{
  "n_layer": 14,
  "d_model": 256,
  "n_head": 4,
  "n_kv_head": 4,
  "head_dim": 64,
  "d_mlp": 1280,
  "vocab_size": 2048,
  "activation": "tanh_gelu",
  "norm": "layernorm",
  "norm_place": "pre",
  "norm_eps": 1e-06,
  "positions": "learned",
  "qk_norm": false,
  "attn_scale": 0.125,
  "bias": "none",
  "tie_embeddings": true,
  "parallel_block": false,
  "init": "normal",
  "init_std_qkv": 0.0236,
  "init_std_o": 0.00446,
  "init_std_up": 0.0236,
  "init_std_down": 0.00446,
  "optimizer": "cautious_adamw",
  "lr": 0.000733,
  "lr_mult_up": 1.34,
  "beta1": 0.9,
  "beta2": 0.95,
  "lr_head": 0.00615,
  "warmup_steps": 398,
  "schedule": "wsd",
  "decay_fraction": 0.744,
  "decay_shape": "linear",
  "final_lr_fraction": 0.0,
  "batch_tokens": [32768, 65536, 131072],
  "seq_len": 384,
  "doc_mask": true,
  "train_tokens": 449900000,
  "steps": 7034,
  "dataset": "wikipedia_en"
}
MLP neurons of a small language model. Each row is named by its layer, matrix (up: input weights) and neuron, and shows model dimensions 64-159. Each number is 50 + 12 x the weight over its row's rms, rounded and kept within 0 to 99.
After each neuron's rows, "fires after" lists the tokens most often just before its 100 highest values on Wikipedia text that the model never trained on.

L8.up361:40 59 50 31 52 53 60 42 43 51 60 56 57 52 53 64 33 67 53 76 75 79 47 44 67 47 42 44 58 59 73 46 52 35 65 45 49 39 49 35 55 46 54 16 58 55 75 75 69 45 22 43 48 53 62 44 51 51 39 50 49 40 54 34 61 58 52 55 68 57 35 31 50 63 28 61 54 45 62 54 72 46 56 63 45 54 75 57 29 59 72 36 58 46 58 56
fires after: "os", " V", "as", "iz", "ir", "en"

L10.up1116:37 53 70 65 56 52 38 50 72 37 50 43 35 51 48 51 46 64 38 37 51 72 67 57 53 57 61 72 58 39 59 28 47 40 53 56 55 46 39 40 47 66 44 62 37 59 51 58 62 42 49 48 66 39 23 34 51 72 49 53 60 51 49 47 63 62 66 52 65 51 62 27 52 39 39 46 31 31 52 30 39 61 36 52 63 53 59 76 66 42 43 22 50 57 51 35
fires after: " M", " m", "om", " Mc", " n", " N"

L4.up309:27 50 59 54 43 35 47 51 56 46 72 44 45 54 56 66 38 59 64 64 64 63 63 51 58 47 55 21 53 69 60 30 32 41 46 61 33 42 64 45 46 57 59 60 43 56 28 24 54 52 48 46 59 47 75 67 49 59 66 40 55 52 58 57 52 62 38 42 44 54 47 43 28 41 53 32 50 27 33 35 80 35 49 47 54 62 49 45 33 36 74 42 36 47 57 45
fires after: "|", ",", " |"

L9.up394:43 66 57 84 60 51 40 41 61 51 59 33 56 47 54 72 47 38 61 50 56 51 46 46 42 42 53 49 53 63 39 35 48 45 46 83 43 59 62 43 50 38 57 40 32 51 56 60 38 42 42 43 39 27 63 45 42 61 57 50 45 18 30 62 35 54 26 47 41 48 57 52 41 84 51 58 25 64 48 65 58 55 68 48 54 54 53 77 32 46 59 44 28 51 46 65
fires after: " ", "19", "ri", "ra", "–", " de"

L6.up8:60 60 44 53 42 55 50 57 87 40 51 60 45 46 46 52 43 66 57 57 31 57 50 43 49 50 75 56 33 72 64 19 60 42 35 32 55 45 48 42 56 62 44 25 33 21 44 79 49 52 54 53 50 62 60 48 48 66 53 44 58 60 46 48 43 52 71 69 38 51 51 41 62 51 49 26 35 26 67 61 55 52 60 52 49 53 61 52 51 42 41 34 40 48 43 46
fires after: " d", " t", " m", " s", " T", " in"

L8.up714:45 53 48 42 58 57 51 43 70 42 52 39 45 51 46 55 33 62 57 73 43 53 63 60 68 52 37 38 44 43 55 51 40 61 36 44 55 46 64 34 59 52 41 46 55 46 33 50 52 71 48 19 61 90 53 76 35 36 51 50 40 42 72 42 57 52 60 55 17 71 56 57 63 43 53 39 64 46 31 39 46 56 58 61 52 47 36 45 28 49 56 47 44 62 26 59
fires after: " g", " b", "ag", "g", " G", " B"

L8.up366:40 54 53 63 43 47 30 39 56 47 49 72 40 46 43 64 31 47 53 38 42 61 38 55 46 67 35 48 66 36 22 49 71 48 41 62 44 50 65 48 48 60 42 70 40 40 57 48 47 50 29 40 76 36 46 37 58 44 33 75 55 50 44 44 59 57 57 65 63 53 52 51 51 62 38 44 39 26 45 60 63 29 53 50 71 21 61 51 57 36 92 38 54 32 50 46
fires after: "N", " Bl", " J", " N", " Y", " I"

L6.up117:59 52 47 30 49 63 70 28 58 45 53 46 42 43 39 61 36 49 71 61 36 53 39 43 54 70 49 50 53 38 58 51 55 57 66 37 71 46 73 48 54 48 41 39 31 45 42 41 37 72 30 49 32 75 53 32 49 58 45 55 65 32 48 43 43 59 39 67 60 60 51 59 90 62 46 50 35 47 32 54 73 47 45 43 73 41 34 48 66 31 70 52 34 49 22 51
fires after: " D", " Fran", " U", " C", " Democrat", " Mar"

L9.up482:64 61 38 70 71 35 48 71 59 63 36 59 34 55 40 47 36 57 52 38 47 45 39 55 55 29 29 39 63 63 77 56 38 68 39 49 40 36 50 50 20 50 51 35 56 26 42 57 48 34 71 42 46 43 55 42 38 45 56 56 58 55 52 45 41 58 50 47 17 38 53 41 44 41 50 39 52 33 66 73 63 47 46 50 41 65 82 53 56 47 79 36 47 59 43 66
fires after: "A", " t", " th", " m", "-", "M"

L10.up451:49 39 46 58 61 56 55 63 50 59 40 42 49 49 56 62 55 72 70 34 50 51 66 04 62 54 39 70 56 34 60 45 38 43 53 54 30 39 61 48 36 79 63 44 76 57 33 50 64 52 31 52 54 56 47 34 58 65 42 73 57 51 37 45 53 46 56 54 60 58 39 47 56 64 41 35 47 57 53 64 55 21 44 23 67 29 56 66 61 33 59 62 30 64 33 67
fires after: " ", " ("

L8.up401:52 56 36 65 51 46 43 47 54 48 54 48 43 52 36 44 33 68 48 39 46 58 53 39 46 50 66 57 45 48 62 58 64 53 36 64 64 43 59 51 37 61 55 35 40 42 63 62 47 38 61 22 74 51 55 41 57 46 58 78 86 48 42 47 56 52 40 44 34 51 39 38 60 59 49 51 47 42 36 45 73 40 58 60 57 44 49 65 50 46 68 28 55 28 42 54
fires after: " to", "N", " Z", "5", " ", " N"

L6.up479:60 60 55 65 75 45 63 45 55 43 63 74 29 39 49 64 52 60 57 41 36 61 49 61 54 41 38 21 32 60 80 66 58 66 37 50 42 37 89 47 60 58 25 41 27 42 67 47 36 34 29 31 67 59 49 33 53 45 59 72 42 25 36 67 42 77 42 71 49 60 39 46 56 48 40 30 51 58 43 55 58 46 51 62 45 49 58 66 68 38 56 42 48 36 38 43
fires after: " E", " G", " Y", " I", "Y", " A"

L2.up400:72 55 60 38 60 34 66 69 54 57 43 50 51 53 48 40 50 58 67 43 38 53 20 39 50 63 51 69 60 30 29 50 49 30 64 60 34 54 70 56 45 59 63 43 57 61 40 65 55 53 41 49 58 53 49 38 39 44 52 63 34 67 32 46 46 78 24 75 50 51 40 45 62 48 54 35 31 41 42 61 52 47 48 47 50 59 46 58 53 24 60 40 38 49 31 57
fires after: " "

L4.up1111:56 57 57 42 35 59 51 54 52 50 69 68 35 47 47 54 37 51 65 63 32 47 53 46 67 60 54 39 52 65 69 43 36 54 52 45 73 29 63 50 34 60 51 40 26 31 69 41 44 67 36 52 64 53 48 67 53 68 44 57 29 45 40 40 47 52 72 60 52 89 50 43 64 71 57 44 35 53 29 69 59 41 36 49 47 45 27 44 58 45 60 53 41 58 40 61
fires after: " |", " |\n", " L", " Sc", "|"

L9.up878:53 57 53 59 68 71 60 47 55 46 43 37 38 37 32 51 54 52 48 58 43 44 58 47 55 52 39 24 35 61 59 48 59 53 36 56 50 45 70 48 37 46 55 40 41 48 59 55 41 74 48 56 54 78 56 42 40 66 69 56 48 48 60 68 53 60 53 42 22 56 59 50 59 35 50 40 62 57 50 50 51 54 43 61 29 35 45 50 54 45 56 62 56 48 16 50
fires after: " b", " B", " g", " G", "ru"

L6.up1255:57 55 30 73 53 69 46 60 78 52 55 29 61 49 32 38 50 37 32 42 46 46 55 38 62 54 58 55 41 50 40 24 30 28 78 66 67 59 69 45 43 77 66 44 74 56 41 59 63 47 60 47 44 68 54 46 37 65 70 58 62 38 48 45 41 53 28 63 42 47 38 45 61 59 47 52 41 39 42 56 48 43 62 52 56 60 56 53 52 57 52 54 37 43 34 50
fires after: " in", " m", " In", " to", " M"

L9.up1116:56 60 67 61 67 57 58 62 59 37 44 55 44 54 47 55 48 59 36 43 35 42 68 44 54 65 68 51 26 49 45 53 44 64 41 45 48 59 60 36 43 53 51 28 47 43 65 60 40 56 47 42 63 47 33 43 25 56 69 44 45 27 64 51 59 59 71 31 29 56 45 60 57 61 47 41 54 64 64 60 41 45 62 43 51 53 38 49 44 45 57 77 45 70 38 46
fires after: "g", "ru", "ig", "ou", " b", " g"

L9.up869:73 51 57 52 40 62 46 56 36 23 64 40 30 79 24 51 56 38 30 27 71 44 78 36 60 45 53 53 41 79 27 41 69 54 43 52 39 46 56 40 48 68 58 49 56 33 61 45 39 60 51 54 55 44 53 50 45 53 64 37 45 44 41 49 49 53 29 62 26 60 48 64 51 43 35 44 70 60 57 43 44 48 61 47 83 40 61 41 58 52 43 54 46 72 70 58
fires after: " ", " |", ",", " (", ";", " and"

L6.up685:75 50 53 54 53 61 42 76 48 62 47 39 26 50 42 59 53 55 75 47 49 44 66 25 58 56 52 50 50 41 70 44 22 45 47 47 57 43 62 37 45 59 45 47 46 49 63 71 40 50 43 51 54 68 57 42 28 45 74 55 45 46 40 67 37 42 31 57 46 74 53 46 32 43 49 52 44 47 57 64 62 32 59 60 44 48 74 35 42 49 47 66 32 57 56 52
fires after: " the", " a", " in", " In", "In", " |\n"

L4.up50:43 53 63 31 42 57 43 66 56 52 55 69 59 51 44 67 47 77 60 70 52 58 32 51 56 39 53 51 38 26 68 39 32 31 59 61 67 45 77 48 34 54 58 44 60 47 68 50 50 66 15 55 53 37 61 67 57 47 48 57 39 54 51 49 30 64 39 71 45 58 50 44 56 38 59 46 42 33 30 58 68 39 79 54 49 44 31 53 35 29 91 51 31 42 31 46
fires after: " |", "|", "et", "|---|---", "2"

L6.up510:78 61 52 67 42 80 43 78 52 42 57 47 39 64 38 47 57 48 67 64 47 56 55 46 50 54 42 32 68 51 48 52 49 51 57 40 58 57 66 41 18 63 56 60 36 45 55 57 52 41 55 27 49 50 49 19 51 61 61 44 56 42 50 58 50 52 27 54 27 55 62 55 66 66 45 36 47 39 71 44 63 43 36 70 61 29 76 62 68 58 66 30 33 55 54 49
fires after: " h", " l", " M", " H", " L", " c"

L4.up572:59 49 50 61 53 45 80 60 46 56 34 38 51 59 72 43 39 55 57 39 35 53 42 33 57 62 51 71 55 27 45 45 51 26 67 50 20 50 67 41 44 45 56 36 60 62 50 73 56 49 38 66 47 39 45 37 61 41 29 57 48 47 61 48 32 52 51 41 58 47 60 49 46 60 49 41 36 49 64 76 35 44 40 46 72 44 67 39 40 56 66 32 49 48 45 60
fires after: " ", "–", " as"

L4.up484:64 47 59 78 65 50 52 48 80 58 50 45 41 44 37 39 49 46 49 25 32 60 51 23 55 40 53 54 43 58 45 44 62 41 57 45 48 36 60 40 41 57 47 41 49 48 48 47 53 94 41 77 45 54 21 40 37 73 59 67 41 39 29 67 38 51 45 61 31 67 47 41 77 44 41 49 37 48 57 62 46 40 49 55 42 58 55 43 45 52 44 58 43 60 54 39
fires after: " the", " a", " in", "ial", " his"

L6.up872:45 49 43 49 45 54 50 34 33 51 59 74 46 27 54 42 51 49 52 46 40 60 52 42 48 58 31 64 41 45 27 74 43 35 62 61 34 47 59 48 36 36 68 42 65 56 43 75 43 52 32 55 53 62 34 52 49 51 50 56 51 46 30 78 33 72 56 44 66 46 48 30 57 65 42 65 42 54 18 74 60 48 59 46 65 40 37 64 48 34 47 32 34 65 30 45
fires after: "ur", "al", "er", "el", "ar", "a"

L6.up718:68 55 60 57 49 46 48 63 67 32 79 42 35 49 35 46 46 29 59 66 44 57 51 39 51 48 43 27 78 45 47 53 57 57 49 47 40 56 64 48 43 63 44 53 40 58 40 44 57 56 43 46 65 53 18 40 36 59 38 69 46 65 56 39 45 61 33 40 41 57 50 51 66 67 54 54 48 61 45 49 39 56 49 64 53 46 60 61 48 33 55 39 38 26 29 69
fires after: " G", " F", " B", " b", " Ch"

L8.up1181:68 52 40 65 61 47 42 65 58 51 46 37 59 50 34 79 24 44 39 47 60 68 63 42 78 43 47 50 43 67 53 39 59 36 73 50 40 70 48 33 43 62 63 67 36 44 34 42 50 42 61 38 54 34 51 37 36 40 65 28 56 41 51 31 46 53 47 62 48 35 47 46 38 55 45 42 51 44 44 49 57 31 64 41 82 35 79 56 46 48 53 36 43 46 36 33
fires after: " M", "M", " in", " ", "um", " In"

L4.up290:39 54 59 67 47 45 61 79 59 49 47 58 50 44 44 65 37 64 65 41 42 53 35 34 63 48 46 40 31 54 65 51 51 59 24 47 16 43 63 61 54 59 44 58 34 42 70 78 36 64 51 41 44 68 24 72 36 38 53 56 27 58 42 71 54 54 43 46 42 44 60 53 46 41 46 38 49 37 63 66 59 33 64 63 54 55 68 44 42 32 43 35 40 40 51 42
fires after: " A", " The", " the", " a", "A", " Sy"

L4.up501:28 52 53 55 55 60 49 61 48 53 59 66 36 56 49 48 40 47 78 53 34 47 53 39 60 61 39 28 93 56 34 46 68 41 47 52 43 53 46 47 41 64 38 41 57 35 52 44 65 75 31 42 39 26 59 25 27 47 42 67 43 67 42 36 49 39 53 61 39 68 51 49 37 71 32 42 30 50 30 38 53 44 55 42 54 59 60 58 49 38 59 46 26 44 47 60
fires after: " D", " F", " V", " B", " T", " R"

L4.up895:64 51 61 60 44 68 43 56 63 47 57 38 67 36 46 37 48 61 58 34 33 64 60 26 56 38 65 47 52 59 53 36 53 57 61 41 60 49 65 39 61 48 40 46 42 52 59 67 21 44 61 73 49 60 58 34 24 75 46 62 48 35 56 71 37 57 68 55 47 83 50 48 61 67 49 43 60 51 65 54 50 49 50 50 39 38 37 44 61 60 47 45 48 48 61 40
fires after: " the", " on", " to", " in", " be", " under"

L10.up575:54 60 65 62 34 46 58 56 41 61 79 40 40 56 31 42 36 53 56 61 54 46 31 53 57 59 52 38 34 47 42 50 65 54 49 39 25 48 76 51 51 43 54 65 28 28 71 49 23 65 38 31 50 71 63 59 41 48 52 59 41 36 52 37 40 58 57 36 54 45 66 45 53 37 42 45 63 45 40 51 35 31 55 36 68 53 43 44 35 30 60 62 54 55 54 53
fires after: ",", " the", " a", " at", " in"

L6.up94:39 53 42 40 56 52 43 67 41 53 52 46 42 55 55 35 54 55 45 35 30 59 51 42 69 75 44 56 57 54 41 47 52 43 68 45 42 53 64 33 42 48 58 48 75 47 48 60 69 39 27 48 40 38 65 43 58 54 46 58 58 75 56 58 48 55 65 50 42 28 45 37 72 49 51 49 58 45 71 58 58 41 36 44 60 38 52 64 67 41 63 36 62 47 59 51
fires after: " ", ".", "im"

L6.up218:38 57 43 66 52 49 53 70 55 59 56 50 19 59 35 49 34 57 71 42 48 58 63 50 62 35 67 19 41 62 72 36 50 68 53 38 57 42 55 46 51 78 40 51 43 48 59 54 58 44 56 46 49 44 40 71 35 50 53 52 41 52 32 64 36 52 57 64 48 32 42 47 25 48 47 26 50 37 71 43 66 39 84 54 50 42 78 42 48 51 60 39 54 43 53 62
fires after: "-", " a", "A", " one"

L6.up155:69 52 41 54 60 96 38 56 54 52 66 67 36 51 42 40 51 30 51 43 40 55 42 45 54 44 49 27 35 57 29 56 66 54 56 37 62 28 51 47 40 57 41 33 57 49 61 44 56 56 59 50 66 61 51 39 61 40 42 64 46 52 62 62 42 59 50 41 25 72 59 56 69 57 45 42 46 42 59 70 75 48 47 56 54 38 67 57 47 46 49 31 39 56 55 39
fires after: " St", " s", " st", " S"

L10.up20:42 50 38 56 51 60 39 39 66 53 55 51 24 57 46 60 48 56 54 61 57 44 47 15 65 48 58 91 52 57 57 38 38 44 58 35 57 67 62 64 47 57 47 48 42 35 37 69 59 54 54 54 40 47 43 52 58 61 39 24 56 48 53 69 56 52 62 65 36 35 58 32 69 55 55 45 53 24 65 56 33 26 79 51 40 59 54 70 26 37 49 31 40 47 58 59
fires after: " d", " D", " Val", " m", " an"

L6.up692:65 50 46 42 44 45 64 44 63 53 57 57 29 42 56 67 37 47 57 57 64 82 36 50 51 69 40 57 40 39 77 60 66 34 59 65 39 51 50 51 47 50 36 22 28 55 55 62 54 55 34 43 63 77 76 50 55 53 48 38 52 70 38 55 64 66 39 49 59 60 45 40 39 59 38 39 50 36 52 56 59 46 45 55 53 56 47 47 47 34 51 46 42 51 51 44
fires after: "iz", " Jos", "uc", "í", "é", "ir"

L9.up953:41 70 57 63 63 47 23 41 73 55 85 48 42 50 38 52 45 34 60 55 63 41 79 42 69 34 57 47 44 73 56 49 67 48 51 64 55 36 65 27 44 64 64 61 49 46 55 43 50 57 52 38 45 39 42 60 54 56 55 49 58 32 48 59 50 52 31 78 49 50 41 49 41 65 37 54 44 59 30 42 50 47 41 52 49 26 67 43 37 38 61 66 37 53 61 53
fires after: " ", " |", "–", "0"

L4.up1236:29 51 55 46 44 52 48 50 48 36 72 46 54 39 47 60 43 60 71 54 60 75 55 57 61 40 56 21 55 51 72 35 50 48 52 43 41 49 76 42 39 60 49 48 25 54 65 55 54 49 29 45 58 46 47 72 32 62 30 51 40 62 47 52 38 67 56 41 47 78 48 37 51 49 49 53 50 28 48 63 67 43 34 47 43 47 62 52 48 29 54 32 55 33 59 40
fires after: "|", " |", "-", " B"

L6.up15:48 51 60 53 31 53 52 42 61 51 47 53 42 44 36 78 42 39 50 48 57 49 40 41 43 60 39 53 67 35 49 62 31 51 49 79 55 44 37 54 49 51 65 37 63 32 60 63 63 55 46 48 60 66 38 51 48 64 36 35 56 44 49 59 52 56 78 70 50 61 32 47 42 36 47 54 28 50 45 56 53 46 62 50 71 53 34 52 29 43 34 45 15 41 35 54
fires after: "re", "ul", "el", "uc", "p", "er"

L4.up1047:39 61 39 42 66 54 59 43 58 66 74 50 34 54 40 44 43 70 65 63 62 50 63 42 54 39 51 32 41 61 51 63 53 34 72 50 63 52 53 54 46 54 53 21 40 46 61 45 61 51 44 51 26 50 38 48 30 55 48 52 54 32 40 53 47 48 51 77 32 66 50 44 47 74 50 51 51 52 37 66 64 38 78 39 55 33 59 48 63 29 64 43 30 53 32 53
fires after: " U", " T", " C", " G", " A", " F"

L6.up680:38 54 39 38 43 38 35 44 64 58 56 33 44 52 56 60 47 55 61 53 38 62 46 46 61 37 44 47 47 38 60 49 46 46 75 49 31 58 62 54 34 62 57 54 41 49 47 53 49 54 57 20 61 40 58 51 61 58 46 56 77 35 43 54 52 63 46 52 64 45 26 37 59 51 44 49 32 34 33 36 58 35 56 67 31 48 55 67 47 40 62 38 52 39 39 69
fires after: "–", " W", " K", " ", " January"

L8.up605:57 52 63 62 69 58 52 50 56 42 38 34 51 59 53 65 43 45 73 40 38 58 61 37 62 58 51 75 40 64 43 36 36 47 62 55 37 50 59 49 28 43 63 38 57 48 50 57 41 48 59 54 58 65 66 46 57 68 54 34 48 45 62 37 42 57 52 36 36 55 38 45 60 47 47 26 41 55 42 63 62 43 33 48 84 47 56 49 44 26 63 33 54 42 29 43
fires after: " ", "born", ",", " February", ":"

L8.up915:51 47 49 56 56 41 28 40 45 43 47 83 57 55 57 57 38 34 66 48 34 63 51 42 42 70 43 73 53 49 29 54 29 28 53 40 51 59 43 56 51 51 43 38 33 38 28 91 44 50 34 52 46 52 37 47 46 54 46 45 67 54 32 64 49 55 50 72 48 63 40 47 48 56 35 60 41 61 59 60 67 16 54 40 74 52 43 75 55 55 44 38 54 40 65 50
fires after: "r", "p", "gr", " im", "l", " trans"

L6.up232:43 51 64 41 51 63 47 31 74 57 57 49 53 65 43 68 31 52 47 58 56 57 56 43 57 35 44 28 63 68 77 44 47 42 75 70 44 30 62 27 48 73 72 45 32 51 46 28 42 55 70 35 58 47 73 34 34 64 64 54 58 46 46 54 39 57 54 46 47 42 45 44 43 49 47 43 43 43 57 35 59 50 60 49 64 61 82 46 40 50 53 41 55 70 57 51
fires after: " ", " |", "14", "25"

L9.up11:49 44 57 66 32 51 29 47 48 33 54 52 42 58 52 50 41 50 40 32 64 43 62 53 44 47 44 72 78 48 30 41 43 52 45 62 43 57 72 45 43 66 62 66 58 45 18 60 45 75 43 49 39 38 30 43 55 74 49 45 71 40 54 70 48 69 51 58 35 43 49 52 60 56 34 49 36 33 41 45 36 17 52 38 52 45 26 66 56 42 52 33 50 36 52 63
fires after: "l", " Bl", "r", " fl", "b", " bl"

L4.up1189:64 46 57 54 69 49 58 60 72 44 51 59 49 46 51 65 41 59 65 43 31 59 26 54 57 66 41 54 34 35 43 60 43 28 62 46 40 47 61 55 44 54 61 26 36 75 45 42 53 57 38 59 68 77 60 21 52 46 50 70 72 42 70 44 52 57 65 52 52 65 44 30 66 48 48 46 46 36 60 62 57 40 39 65 43 28 47 59 44 34 75 44 40 37 32 56
fires after: " ", "|", "\n", " On", "On"

L8.up80:65 51 47 48 39 61 35 58 47 31 47 36 50 57 48 49 37 35 48 33 59 60 50 48 44 54 63 52 24 48 39 70 44 44 42 45 67 35 43 31 32 36 57 35 67 56 55 61 61 57 52 51 47 77 61 67 56 55 32 36 53 78 84 61 42 63 56 52 23 75 63 49 56 52 39 52 45 49 63 59 59 56 47 40 55 45 53 43 55 42 54 62 39 72 68 50
fires after: " st", " St", ".", "ist", "is", " f"

L10.up863:67 60 49 23 49 56 31 64 77 42 57 32 43 48 61 60 46 56 66 55 47 79 59 47 48 77 40 45 62 59 46 55 45 59 75 41 60 50 51 54 50 46 43 25 52 39 54 59 50 72 32 65 57 51 63 31 49 39 51 55 51 47 66 36 58 55 58 80 34 45 54 35 65 56 52 51 40 41 38 28 63 55 58 44 56 43 41 59 56 34 67 43 33 33 39 43
fires after: " D", " R", " P", " K", " C", " V"

L8.up20:39 48 48 51 54 40 43 35 46 59 54 53 56 46 51 14 39 51 49 44 44 44 32 38 65 33 38 53 49 48 32 60 40 53 61 72 46 38 60 52 57 47 69 40 54 42 55 59 38 67 50 56 50 59 41 40 43 73 38 83 67 49 60 80 37 63 65 64 68 43 27 43 54 57 49 57 26 51 47 68 59 37 60 25 46 52 48 73 55 48 48 59 38 44 47 58
fires after: "l", "el", "al", "r", "an", ","

L9.up1141:47 53 74 26 56 75 39 60 42 51 50 33 55 47 41 35 36 37 53 47 53 43 83 47 64 52 59 33 47 73 41 66 57 71 64 46 72 36 45 44 38 56 52 48 57 37 62 76 48 44 58 21 66 75 53 44 34 52 70 62 54 48 54 67 49 65 82 50 36 60 37 42 44 65 48 47 39 63 47 48 63 52 46 48 78 37 56 56 51 53 59 77 16 60 65 47
fires after: " ", " |", ":", " of", " /"

L6.up1133:50 51 40 44 55 76 65 55 61 63 36 56 22 52 37 51 36 40 48 49 32 38 50 45 49 51 39 51 63 51 55 45 59 38 46 57 55 53 50 38 42 61 57 29 60 57 35 53 70 67 51 53 50 57 37 54 53 57 47 62 46 56 41 64 34 58 44 56 31 32 58 57 69 61 46 33 34 44 61 58 66 42 58 60 61 48 55 46 53 28 35 49 59 55 36 35
fires after: " a", " the", "ian", " American", " and", " an"

L10.up829:65 69 55 34 52 56 25 66 50 40 36 53 54 63 20 53 51 55 55 48 53 55 55 39 61 43 50 54 52 23 39 49 67 53 66 42 52 61 66 47 44 65 49 48 50 47 77 37 54 53 52 39 67 57 46 31 62 58 64 49 53 44 52 63 48 44 41 52 45 56 63 38 62 35 43 56 59 44 55 41 59 47 52 65 64 44 49 35 42 58 49 37 57 50 72 52
fires after: " F", " f", " L", " M", "F", " Ch"

L6.up133:52 52 65 56 50 56 52 43 75 41 47 62 32 54 23 41 38 44 43 26 40 52 46 44 68 48 40 36 52 74 60 33 69 57 35 42 35 42 57 50 56 75 35 58 56 24 59 66 51 54 58 42 51 58 41 52 36 82 65 60 43 59 39 70 63 53 21 60 40 55 62 59 55 63 46 36 60 60 80 51 42 38 65 34 52 52 81 53 68 54 45 69 44 54 45 52
fires after: " a", " |", " an", " his", " sy", " A"

L9.up870:72 54 50 25 45 65 38 64 48 51 45 39 53 45 41 31 43 27 19 27 57 50 60 42 54 61 52 34 37 49 48 59 68 72 47 48 48 33 77 38 47 64 52 58 60 41 68 40 32 51 58 35 67 70 43 38 47 53 73 58 45 29 68 71 53 65 48 44 36 55 58 46 57 39 42 52 46 49 44 54 44 58 57 62 63 45 45 51 61 47 64 50 48 32 42 44
fires after: " ", " |", ":", " B", " E"

L6.up1040:57 53 59 47 49 57 58 57 52 62 56 80 59 36 41 41 35 23 37 57 41 68 51 57 43 65 73 47 54 60 33 59 55 53 61 66 46 60 49 51 27 50 54 46 60 47 65 92 70 75 47 49 45 41 22 43 34 55 43 51 46 59 68 67 53 76 41 46 55 45 42 39 60 79 43 53 44 29 69 57 61 44 62 33 45 45 42 62 46 44 40 50 49 43 63 36
fires after: "r", "a", "er", "i", " prot", " Tr"

L8.up752:78 60 48 55 67 58 28 54 59 50 52 54 36 47 36 74 41 51 58 45 62 57 70 12 60 47 30 51 74 43 74 66 58 40 60 40 40 50 53 46 43 66 43 60 45 39 47 55 45 46 57 41 60 46 66 31 43 54 53 48 66 46 53 56 47 66 47 60 43 61 49 55 54 54 50 68 30 55 44 40 30 49 65 48 49 36 68 63 52 47 79 31 55 55 31 58
fires after: " ", "M", "In", "13", "\\"

L10.up969:76 59 74 63 21 54 29 47 56 34 49 33 53 72 25 61 36 56 38 41 56 43 65 56 59 87 53 71 66 42 59 53 37 66 39 63 33 39 44 43 47 54 54 63 56 36 62 51 35 57 50 39 53 40 59 44 57 57 49 43 60 39 51 55 53 53 63 45 59 59 54 41 52 45 33 40 63 38 64 63 59 27 57 49 71 53 50 40 42 23 53 58 44 57 66 47
fires after: " the", " (", ",", "|"

L8.up452:48 44 60 61 36 71 40 54 54 28 51 56 37 88 58 33 35 16 55 51 59 56 83 49 39 43 57 50 43 50 61 37 59 40 40 61 47 60 49 52 54 73 42 51 39 64 50 58 61 64 33 24 71 40 54 61 51 65 57 39 52 54 63 47 27 50 51 58 48 33 62 48 70 39 46 32 49 42 62 54 51 43 49 46 56 50 45 63 53 42 53 39 45 50 35 42
fires after: " m", " (", " M", " \"", "/", " com"

L8.up249:62 43 37 82 62 68 41 39 64 63 43 37 35 48 34 60 43 45 40 40 35 49 48 41 57 61 40 37 45 82 58 37 52 25 44 49 43 44 59 36 40 58 36 61 40 41 38 49 58 60 60 56 54 38 49 31 43 78 46 40 53 54 51 51 35 42 25 58 36 44 64 50 69 36 47 25 68 38 71 59 49 49 51 46 34 55 52 56 58 39 50 44 40 59 44 36
fires after: ",", " in", " and", " the", " several", " on"

L6.up928:93 49 57 60 41 53 56 61 52 51 70 61 41 45 49 46 49 50 72 27 27 56 38 45 53 44 37 40 51 33 71 47 46 51 55 54 42 49 73 49 57 50 44 50 42 55 46 48 42 61 39 28 46 68 50 18 24 33 43 50 32 51 56 62 46 63 34 36 47 76 57 54 39 61 33 56 39 40 65 71 57 34 53 54 46 32 63 44 61 44 52 62 45 65 21 39
fires after: " E", " I", " A", " Europe", " O"